Part of a small language model's weights.
Architecture: no biases in attention or MLP, untied embeddings, normalized queries and keys.
Training: a variant of Adam for these matrices, 491M tokens, 8057 steps.
MLP neurons of a small language model. Each row is named by its layer, matrix (gate and up: input weights; down: output weights) and neuron, and shows model dimensions 0-127. Each number is 128 + 24 x the weight over its row's rms, rounded and kept within 0 to 255. Numbers have three digits each. A neuron's up and down rows have the sign that makes its largest values positive.
A block is one neuron, or neurons of one layer that tend to fire together. After each block is what it responds to, as a language model described it from the Wikipedia text at the highest values.

L5.gate1003:177121135146084113113121121141145170043133123154135098120111126109106145113137069099130129159095122098128094141117088140157106100121133127109154122102129087178113115132087140135100095129098081140138130170117109151138104128122099099076140142128117133114116120122108114125161158164150161141129126086167082112108134132123120104121147089101118148151122108151143131134120093116117181105125
L5.up1003:120130092118176125147138125123134139140107120166104060120129164119162135139133154102073122113131115142118143132106141104112092075155081095115154128134123142121112100135156150139190157106071164139127190124098130140046158130128147102129125129134102138104150116147154142108106164134130119131076111125111126103166104154155117122131092167171149115157121120139135095156140116086091087115076
L5.down1003:138122144154088138147150153140187155135174099152063115128121139104118068176116110107096103152115121158118164082153117112109102157132161119099133133146138126139155105179118188119111124136127165087133122152125128122142135106106130146117151073109114108135136104099138113087143120138168175171141127090120154126129101159134188176065124106168136143140113110149115173124140111177122157116129
Responds to: Tournament "round" and word pieces. Mostly "round" after first or preliminary in sports tables (qualifying round, 1st round), plus word-piece fragments inside names (Rang-i, Throck-m-orton, Gwathm-ey) and compass words (southwest, southeast).

L3.gate188:131111166132109104169111121160115149117139155168161113136139151189133092153135101110149105153092137151112139122153104170087091146102113131130092130153083151135121140132103087131129150099147132140134132142082129151092152116099128159120083077176127066115140120130137102095100162140132129133121104106153114074139106173113096137122136149100179108161145126122155152155114076153154078081112
L3.up188:109121146082159168129132137117091153167105150148125144127134116105169092110165095154151092135121106133134130106126119144085137149140109101140105157144115151100139154122126099116155165165128148131131104084093120147116129168083147135113130121148141108138133102162145101117086163146135100084110125103159162116120152179141086148094152160128109127164119085132151127119106092139107123117139
L3.down188:095127128118138130104137139084113118148130163138083151140091143084159165122103105143129115120142110127157118160113107135097141127159132130068140135127132120129097185123158157139145097148139131132118127081183141112117145148137122074094142137130118121086124106173162131154115138129158156119117149136126103191116088158158102131112122132135115116106123124141116097155126158121143164121090
L3.gate215:131118108105067138152112088137085094178120128164131118130132158138090133092114178117164143157131149146129183118128130113118160119083127115094101136124152125176166136085137147133124102132133134127119056128110102152134143162146102139133126064131113120113128105157158160105126216156112121167183090130125128139150146145110076121105146132101123153076163120135112133144110129152149108121123
L3.up215:092142125081140140160101112119101120167109152119148107129120142090116123116080128167135101181114129104150140208144133091135126183128115111132131136124110127166140155118160145133106127153151158092107094149127133127145125108104131159101161086091133143130133119136101138149135157160084114165135110143157160143125150124095116100077149156120127154116096107115093102152129129140151100151148
L3.down215:118129145138192109140128177150150116095139117118122130134131097121162123133147099165125114126159109142140081125141131158137118124179124139170156127156092144099105136155116125149112113131145143129122200123168146124108098107121115108120135156140144121148154129111088114112138053088144136100097146120126143088124120088172116155167112120116144117160097126124132098145125129101154125138153
L3.gate408:128109107145099160102109109147112116144101177145127135143106120149081115121117115078128106146123073158110125140136153123072130128063135125079125082119158131200108146134128103108072145126144112120163078127100094150095141114102125139142116107133114120111120160131145123110133137154127133150136136115167135124117107128074168083112136108128171175096135154131104118101113159153142123123093
L3.up408:093126137136120150112109141150143126140063158126137133080086121155087099127120131148118101156095122118131147129154125128126163161101164127117126086119128115161126177130115114077113131173143145114148117096092108169129138106130170147118160119109151110090148129138132100137157111137070145118133149107146162157099100150123151103120106142136121157119080127151121140101136153136164114163112
L3.down408:104125164117137094151147144115116146106137122127128116119142136114173146137146146169119130124139154120164156119117100124140149130177108135150121140139113115052117088157104160125184131145105155128066194140150139129172135141182141132107136159114156149158166109140102128125144147100112110097091159106114110117122160138189109161154125143132094112155131105140141139140144103121108119127171
L3.gate750:132089120118134155151139115153115120152120134108146094155126124105138127122114117117162085114120129111117147108128144116096105172106147124114099105117163125136158115107094126135111124075089133110168175158124133163114129139104112136143149131177115111114156162112101115123148149116105102124183068136113137094170125126140151119115132099102164104109137171092083122096095160128090130135153
L3.up750:117084088086125154135116111172130120153098130134137121141143149087144112122098166113157071115114149107091178108147150117094112167099133130114115135111153120147148144101099140117106115093107139096161159144126134165126138135083140134144152126153115085115162147115118114129155135118121105135169092130145162104150129113135151100111127110099161145122119173076059109098101157133088129137142
L3.down750:128112139141149154177131140117105112116139166093135084125100141127094117125131132155172103154143096105134109135102137125154161132087139118158130121144101123088107100133124130154131137124119134143135156153116159136138141122123110146127141123106125154117159167125102155160152119083078125148110118114114142150151124122176116161147107131119127152124119153126144132158087103105126111141164
Responds to: Word-final name suffixes. Last piece of multi-token surnames and taxon names (-idae, -idis, -vić, -sson, -ov), plus plural nouns like players, tanks, migrants.

L5.gate269:090129138101117124148137099143118140153141153171142136113103129192167145109120091126173157146145164132154175110132154121123116073161104127157144137095144161116114141149116162157088116091141123124147119099116158184149085145112141141137168102124100129140159116148115109139115092065127125123115160161102126150093103119109125138105153143106119151138125177146127135109164140131170080138128
L5.up269:136174139125118083166115153120160089137139131103164114062133119148088171149176147104168103142106134133169131112101112087166120158121123111109148121123115110106085123127122168180140158161144161139134114124153131159096162191118111123127175156119109131169106094128141125109124162142128117126121159133109136145126130138145163130118145145172169131093149136118105182092109123141147160174127
L5.down269:158160116146138156123157124140120154144132155123109136113129154162102098126093114137153137114123142079105168114122136146123076100126151115098091169138115096173126073127140137135113091120122138119143141165161099098142180148153135133141154174174127134142064130139130128116148120069108108111133103092125146134107116146112147129139136147132178100077127095144121117155129137122114139122147
Responds to: Word-ending pieces and plurals. Final subword pieces closing multi-token Romance-style names and words (Librel-ato, Bortolozzi-Bor-ella, Vign-ale, Kat-rina), plus some plural nouns such as sections, citizens, letters.

L2.gate244:150147137116092124138119114098114105084152127103130145144135116093132098095092118103105148123157104120107117110124121115096077129125157105132133132132145144112139137111081125108150085089134119154141134155095133162144094110142111147108132098124130134115145148154135142127130105131143150102113055149092106149140074095139151127138149133165134147106157164152120139117072178121154133098166
L2.up244:105145115116095128130101125124111120090155127119115143146126139064121081111108148131137137134139127094140085116141118115122100132141147095114120125113100143115122142101100142137179103110110131142140113147114103146127075113152134150110117162118166110119143151129148122120132109079113156065096106132123155136127048080148149116152128139131139129091142150164119085092107159103129145094134
L2.down244:129209146107129097120105133078140130108132121126111160110132124098111115131128176132137125129152124122136093136124119135125107162125149134124089152145105167094098149128086141109203125115166130159152104131128133148120091103100125117164141122098162123122153132121148103118128113144131134083109117121120152151112055077156164123127154122121130160115141117150126125087127154085134121083163
L2.gate358:114130148151141161136170145126102106092123135176160088129154109112120103105118072136094083132139111093131093148099093148137149103178108146122131127106089144119094120071140131154091149095116112158095150158170134126122189145146099115131134139133142173129113170155088156096113138136140110125119112118148166093118166146114115105143132161143099114087129102142126096101150095132118142136112
L2.up358:118146113095133159130127128124162109127106104148140153166121114086106146131114131133105088146113127148085122158127123101126124114119147165115132128138146121142143115121154139155088124143128151150083147138154149116138103143142157139144142099136142110110121087117105117123115101117146118125126096078141148132130113093128124068141118138123135165107139123197172081118140131123079119147158
L2.down358:108091172097169144140184161124103126113115114159144146127086092100130179129133104133106084154126098096143121137151110111123121091154146106124116151108126155104093086086112143154135148131141091150112158142168148100131154168147110127128128148128142162141126136142108110102120121103105092097132130134158174148141158158159124129148153199151110158131146112114144137114163152113086141147129
L2.gate719:140095154158116137156146104124171159091159152100151110129117135126126174132108145143109118084133135138153137111155087143110141154088150150167186129148160148153137118129158152132120095136147154148103197124171092174132103128155132133152133128125115136109128134091067137080138134113113168128186158152106131155158171112088144132121100136126100141112134161135146168161121134138156146143139
L2.up719:127142123099138112162120113145145128093104136127147141112112150111086106076116188155103082117117126106114163149142104146118164135103122122118140158130118147118131184092157108132144101143148139100126124127125132169136095134154162102131172147088112105097152140105101136159150111115082126121151161139140183182119120099127154124104119143110094125138093154132130133129106161140158114161142
L2.down719:144167106082115114109139152124107102139110117150108180137105094120125088113154103118121130145115110080090093146114132122138130101180105077091055113109104126125083130153086094145126143120102078129141114147109173093107134175136140113116140125123159126148142104136198108135127143132145101119076095132154093095105064145171112115163156145131143111126112094132134114098150122136112108105128
L2.gate740:118125126151119103150140106144122178110156150117102111141168100130181130129164101103140145133146170179140130098099146159091120116130156133149077075138079133122110121156099105134127093124111115114151151135081108149101094108141116164097120148137128121110118125112153132106109135122154123172093062142085125121170111161100128126120092118116155136081146121138152125114123136155144136141140
L2.up740:141120141105119128139141132136085140113120166123091118134126108117146109134129104091114153144111186160123132147118135156101125145121148117173116086140107119131146152152095108111155068151105140073176163158091150175132111126145119153133134160137155117097137120113148138147104117108145150147112076169116114137146086138117133158128127127138136140120108114128140118085125133111138094162132
L2.down740:111120129117104165118109126130105090113120122123142147094118165115108151152076109164132106107104068082136156150172126119142137120127088134133159183151163107130089125100129156128139168138137146157124101105156171077139131159140170107122146090111145164138161086145098124156163116120101134103137191110204146138078134108144107133111149131140123121180096134126143139143140159110137115130094
Responds to: Short name-syllable fragments. Short syllable tokens, often vowel-final, that open or continue foreign names and words, such as Mo in Moore/MoMA, Ko in Koji, uo in Yasuo, uk in Mamluk.

L3.gate10:126146104112144125153114142112115093106123141177090160195162122120135174141113110165084105104103088137128106132127147127118068136117117160126146133103128132111158129118130160144144100146118133179082165121157071125098103105169106126091129122166130190160099129150167171104080154137150139108114088129139142098099137103109139129154129121168123128120133074099140070168111158144131168115134
L3.up10:126087134127126117166105128148110118113170109178145150097126108158160114131137121144108103148149107139096114120112090148142090099120125117143151147088133158157141095082109140159162155128110126134150187135064102161147126144161131181129103162125155175127119142124157157093118151133122090089164158117125156139095118151105128177097160119136136180092137107130092114139115154119127163115105
L3.down10:136100155162146120193125157105105113119128129140138137064099123112107120121101086163149139139134124145179166113136111154144128098110122135103127132102121139121146131094145128121188135118111171167104160155112122149164119120147130134126147160130125112158121119092115126118127143164128111112159152136110142115104099158092128162099161120098118132101102126185113134106128134088121168141076
L3.gate178:149090130113114129150111144101091151151125077142153158167110131122137167130111098143131133140120138126115121141132131131152117085156117113128087119070130119136152117118155135135149113101118135139139140133155123103101117176153108175091116125140159080156136122125134095134136161129135152098109149142115150122109116141125090129095143156103137095130179129157095123165132120118114154061133
L3.up178:132095141118103098129115141129130149116125145104160156107133149118149181097126096129125118121106130117098126199107136108171108098154090164101131105136096185099102101140132149141137140096088114119120143111217103114085128113128159146092119138134177110127126136134140124194103131143119121090119175134126172047124095118127135091120158132157141107115100097128118143149159139133099156114127
L3.down178:115129120109147098133095140138156151106128143100141147099135137114153177140137128124175137119111148102113114208145150110137090121160110188124152134161096185088132119129107154166135137107093109144133126106166110109129104133086110129120136154113174120126120144134118147154110113139101130085135178120125140032099130107117135097140166123138154107137055128160126087146099145105122131112132
L3.gate380:129119154149158148136110095162145108123106114160168139142105209159151159106088144148141102131120174166121160161121128152168130124108100134119109109097103133127138123161143116121140096111127127099121182100194130125140081139094162175149144169123152068134080125146129103155134136142168136147152120132102089135130176077112116149119141120163132124159161136164124154094141145112111159129110
L3.up380:107082109119140127122086119136117129110140103155136141153130159127139117130105144168163110128103104171113159171119096125130136131132090133088084156108132145113116149177114130100131093132111147115120139112170126089174092117137112174125140151114144102146094101154117110156131130149138105137118095118126125091134135115137130099099122097170117103163135107139090134113129116066087137138118
L3.down380:105164146099112086162145104104134123161137105127117151118137138165167118122147116151155065100120145131123101108127144150135134129131122116106098100114202141129146155149093161139169149126093089150155126103199126134138110085135114141101111109122125078122107092111132112106112151129131089139091115183161094117136135089139107106144087117127143127163101170135120106105106118126137145124145
L3.gate737:138114119095117121168146097115141105137128159118086106117147156132118141139113186127155104109141096107133168109111156142138093106113122126099107157105184100173154101116176103138129107113157143134143145142167128109123089174156130166088083155139162129131119159100148118187115139187126111141132096165114105104117154132108143094088125131144164113136115138088100087131076147152131159112159
L3.up737:112134122089102112187079085142130075153125111118132164171128125128138177168119113119142076151147102113093110136125076100145090101145125121094125139093186177151145124137191099140108124147118112141106149162131119142135094138173125167152124136140167088126114132145159179130120111161144120101106129146165102127140142139131128095107113115175145134119147108120119131155078168131118084125141
L3.down737:146131133085096124186110089130125101081144114097121114126120158098073174115105157135187126118115110087116135145123090139108093084130149120124093142094175135141148131107153123136135128131123161160140125149117153128156138161133147113122119146124156112099131161144151126156115141145138124078142128166133087115135130144122088115090134128100136123133110133121119116138081144123112142122122
Responds to: Word-initial fragments. Opening subword pieces of longer words that continue in the next token, such as det(ective/our/riment), pra(ising), bra(very/ke), ri(ffs), usually after an article or comma.

L2.gate176:078137117098173122123099158122127133138111152127155106148155141166110101089078097127130106115127155158172126127126126131115109138163080121096115101167146066125090124124145123130103138117134123131094171115112123154079084120131138164152139153132139173139109130131119096110114179141121164126093075087175128126124134153108102156134130164138159116138145112099118136134122126162117093115146
L2.up176:122122153155139150110094126140129064102123138105134152139083170119135149121111114161112114120151136117103107109134127111096103108148158084108106106089122103163141149132107137153115139101104105135098152114147137128121151148127126135146109103086117116109154106130144122097116141101137137171105106165143130139137131112174132123161115115138136142133138099114139152095145141135125059136143
L2.down176:126100140134111129131116137101149145124105134083129144120112153137143152132099088163164118122130115134164114130112107071109143113126137070147100142136146081154116145153136139098105128109112117133087150098123103122133116078138095139144138144101128123113136125119133120115101145085116138172092084114139124142138130088118119136196151176130145127129132097117115153110128169133103090127145
L2.gate181:121149109140121123136124115165114122104128131160099167133128164110142123143142139118154163112122130117136116102138136124128110093129180065141142169093120077167137143114143135149103132141121134085130129088098076118128152140121148114126182118153103132110128115086166144115140144158115099151117093154141154154140106137092124159141144112100090124109113149067137112146052104100141161141161
L2.up181:126115144104143139138153130150150147131142157109174085142104142120128097139164124094125121102108144107112110087146085090121132131117105129138066079140124119138164119102101121158116084105109126100154142134126126157145155127080096165114127144128138117115156112130115114080133104129102123072157128142173110075144108133126089131133100152083080116158123158123104131082124164146150109147130
L2.down181:119130127149145146124118127174132106108117145144097166131127148107134160119103083156136123149140101112126139148095143144131147129147173101113152161118132101126111138128161157139148153142130108116124141140120109096116126127132134103143134135124091126114117170157136169133139154169099152166109104109102153185117121136120153160124107108163130158090151117083154129157114086117141161128130
L2.gate221:104126146127126103120119106146125108146168152136118127131143131099152143109135104135114099084130134103165123122128145107135090131131077138090108126148125111083128124141093118180094129117128105095141181132151132136136177142147082169115101151137161097121083141164172071130133197116152156137170104143112140091154153136138147108129153107101153127090138107147084090153145140120150104095150
L2.up221:129141112140109122137127105153131171106141149156155101133113138150139136151133136185090060144117126128138138106129129147131166156122100128177149120071103098112120175131086149159141097089132142130175139121073109114133095127131144122163108125130186161137099170106107119138163139161108171153152145123132124123115081141148145098111126136122126132094123155121103152171101127105098157177133
L2.down221:150143104156111148127141138111125118103107107144159094133097133142097110140141132119135121152125150165129134108113121146150139134126155120185159141081126127147113135114166117140178101112139156137144055156109116124113103132115158121136133116133100152125130145104065145151114113142105127131124128099158130166124094129101129163072120130120125115141151201139133151096099117105122133163111
L2.gate898:111129133115135117091114147130122137143154154151170132155129113109110144131093107126166086085137139151143148122133114107128090152129093125119100103081156134157096103097075130179115121092108133140147145125150122139092124178081136165104133145162099126120150142088132073124145181157148121162150075188131135102117139125117142140131120094088167112084126161097108104091170145162118080109128
L2.up898:104140117102106095116116122134144140142161166119170141123117130115114133087077118143150088138145161120175139139128146101116111125098127111155112111059137103144118118088076135161125119115093162129137137141185135122119105145078142169135134137123142156111140142087120092133169138153111115174132107163124162102114135128136122133121125134103152103102096152055092114108147180153106088168136
L2.down898:088117158140154156157117126111128116099133148101144099148092103105089104136125100129149096175135107140175122129088129089171151111122160102119125126101142096093110119107111112133157143131109116165131136150129146098119093126112127126116138115105130119110118160135100148138161125136075111180126121117088126143148131121147120186113115131130130123149103136094128138141086152114119126177145
Responds to: Plural group nouns. Plural nouns for groups of people or things, often at a phrase end, strongest for experts such as researchers, historians, scholars, archaeologists.

L2.gate11:137115102142160133113135136126110124110180093149160129153155140125080153151117110115138152108133120135140129130144083146123141088101080115104120117128179157102107089122094149117088107128093140140099164143187122142143144122146090125117065134126169123110124115130141117127115200144121093121116129082113089156129144142131129135156122112104160102135160136127106158089118112092199141092121
L2.up11:114118144139158156173118132125110111109077134135100130136144116159128129161091120122129133135092089154135149131132090124141132112179090097119133126120126149138111109168122164144130110119140128126101180115132138126086132099102138120155139132130165137140157126111146139146105101172118117110080140111134143128101125152128143124121133145166148117162134139136120141139135102137121169145160
L2.down11:143141153141148145157109144119094122105102125106098147148110123143134127146084120139151127127096094119147139147114108143139119118152093108127099121123128160130126109164132154159137109111132130108099149125115127127100113119127125112154144136117165131137163136124113141144128134140112123087084149130126127134100134140147119124137148150149155104158136140123123106143133118098149167135137
L2.gate13:134125130122146122153113146118115143141155125212133177159155130154147151154125129135127133118119126152120102173100115129125073135139084138110140113107165105084142098148156079094086100125135115140105199121155091133145099160151105152085127176172117137126169186102127108116126182153148112101090105142103128089124158138119105089117096111122147124130122138122107077119159127150131148071138
L2.up13:149096121113102124191117180139141119127098127127168121123127123152123140121107143151145090076148111118159154168110150136165110098165120139128169146130148105130152093087144098149144161140097152134114110127103147147171121117115155158093136143097157124116188119138147130137121150138117125122116146149122162104113113134134081111146147148124133147108111099134136102167165142121115116078127
L2.down13:178106139129118120152103133117122102121118118162177127115117117101079144110105120157158140141159147137180151155163120111161126097152109110143163115112140104098141111122159131113137135153104190153094133123109160162149121139123126108152141137103117148133136133139120128125157119116108141150136148131151154130114102150138119105127095148135122122117102109159150107146170137127125158115088
L2.gate127:104088136129109116104146164138093129109136136164112149140188089102148125125144111141125119082103118121120044137148111150108094152110063158117141196134138125138165133120109097147081102135133120169117178154145105116107092125108126153079100128177106144131113137116129114084112155127138156099136114106123121090133126130128141120131127124152123143148142133122186144098158077124169147134130
L2.up127:085087124130076174136099229135140081147085125127120133111146130086162145143106149132134077108158152137166160154113141124174104099153110123118136167089137100112151118126121135120141122138114137147130157173075129119157153161120154145111139095132152130109150146123133141108115109163147133131150146146107141126112116157145121134071172144137133121118095100148112137103153157104170197113119
L2.down127:106098160123121171141125203075101103121122152153105161105125089086111155099095108121159150114164139115162142157124081134159146097139085111137152156112122134106141132126101158139111118165104127129100182176119151148145126133098108119143162104152120113144128155124136120106115124144118115139157141162129118128119123159122135170117149104140107151121063102145133136090167145113153186119124
L2.gate455:126103143116120128128129123125115123171161108168164129112159122170129146136135130135174136149129129150092131146114097143125068112134090134101110146091125122125156138126163097140100072113106140112130227146172114105131080157162094162096124189154121077149117127111157099162100129131174148120089132133104075084136131108122108097141065131140143138126126139138141119133131099155134131113161
L2.up455:154091138093086135142117163119131086158127109082180114139153128163103149108097144154192097082150110148152175143101105162143109088138089132171164164085140150133146113127163102153130151132114179138122133099106155168180117162127134121087137163116139099118180108135150098149109139126125139138131127138112122107134105125134095145164132136121119148141107117139144118126167136116148108116135
L2.down455:133096141106116127145134115111115091129126102141156110126141140101112148112098148164170168108132141133152137137180119182148099113134116102117142133077124119116145129123137132128149121147106181158131165118116171166125134158144143102162144155104143104100100137150103121129128128117130129154133168138141131133163102147157124127156121149125126146131089115154172124101176139125134130155112
Responds to: Word-initial fragment tokens. Opening pieces of longer words split into several tokens, mostly after articles or prepositions, such as con- in concludes/constitutes, stat- in static, pl- in platinum.

L3.gate172:116083138113122129100134153151120109109105168185150147117110126112165103144143104130135114127116097140129163078127126144114149135087148137155166108067148121141160104130139155144125127144120150106122127093099073147128116136136139130163118099170091149149138159121121121122084168116148133152110141148129132119128171153107088136101167140089149129147141141127140093093096152134156110147111
L3.up172:131114141115119134130109181145137142143114129139088119136097119157167087115121101156161081108140081157112152152117109103147154116145137123158145097093170106116162146104118104125134154140076118154186139136128152144166151176144116114142127076150095141133158101126154125144112158121101149141140135123139090099128128150103097108164128136141155128157128083127155099109114157129093078076101
L3.down172:116103137105135115123131128131136132117138123172107120093095124094140106139171106140138089088189105152145143112128136133144125137107100149134114147110132158125129150133131145148140131136120146116119151126161116131119106153090113118147119148142116146112136140124107113131119174078130139136105162121156121108130161127130136124158175109122169130122124107111130083106123149100144114126101
L3.gate175:151097127116132109124155154103132157110154134132162099147098100091159102122113100097120111117144140147130145128116124144134138145098160169136153076104149123117124127113123112135110097142097126097157175111109089148121123160176105131147120121153083140111125115124156128120110108096114131159113120107145128108158115123108100154169150142139157142135141130128128130070103161159137108135127
L3.up175:151131100113113147107138164131141137143142121133122114112140126068147063143128104109137098116155112110102143127147087148167145150107132188156152120095130126093099164118129126131140117154085169082154136121090116153133138167167140105142139115145095125100116127121173120183081123080081142158102120109143129131127115096103108143169179139142145135127112120149111087071109168130139080151136
L3.down175:118150130110148116112145109129126134159145112156114126113092136100118106154174153120126141110168105124110124120114127126140132134104120136146085141113107131098115141151112123147173124163133148123100133118156128152141114119155119133148140139086118128107149129122134114147116141066106128120092113110167148137116109137115140132134159112128144168127142132112122087115124182115138083113125
L3.gate279:115139087142115102109137113145140107151162148136159146150119116061168105136121112122110134102123132118123139134169129167157143134078130089110136116115128121115102153135134154159131111069122175106126141113160078142115145116155153159113073155156119139117116125143134140138101135088075131136099134114124136126120127156098142133128142177146111139105138151136134080102125176132095117129134
L3.up279:134133112131095115135148106086149153122158139120156123173130104070122110144148112125128141120137150119151151140095152114129095143082157139123143045105127153131135143111164183126177093127087123139090162126146107148125150136169153162116146097137098138103117111144173140088131140069095157102121123127089136114133118144096101181136147118124148164103167127134111106108089160147113154087127
L3.down279:162183150120131104107130129134138132175131150147142122104124110131114093121163125119105124087120107098125113133113149118147124153049136158123083136123130120132104149155124082091144132094167143137124110123168100162134118125158132151133097156141085136115115154109110123152107148118114095116115143146125154132102125145103186119138146143145130137099120146118130140087113176140140133116113
L3.gate656:100093141089123126111102138144108103111139141141133132125139098192129099115130126138124110062112118083094163140127129121125134141116139083189147108122177095136138108145128141116105130173107129140147118097112122185127132156116107126133112103099102113115151076135119145104110125123130141156150147154124125117109132156125105138138110156118099127135122138109157124164119105128146093147131
L3.up656:125109160135107101143126135126128111121135111144140148115093118148140138105111124099172176098153099114113197145080151124156140119116152101147106121128146108147129115117112062060113117194113128119161131120122116159100147163142110132164122116138105107121104084140147099097094136130126127115143161133160115107144135101095090151131114130061120139116148143157176104104111113090138098129112
L3.down656:132143150117145152134127102144170115141134116130130148119121088144096145148122163120105156094161112119115165115104151125130141093141127121120141140137163147164110148139136127064133123147148148103122178139132136107097094144183129130155090151066127130088123131142140117115103184085156146133104182101173162104124132126151111136115177145123141127118118157128156097147093113140110136130087
Responds to: Word pieces ending in i. Subword fragments ending in "i" inside foreign names and terms, e.g. Na-oki, Al-Gham-di, Mont-ani, Concep-ci-ón, bra-chi-opod.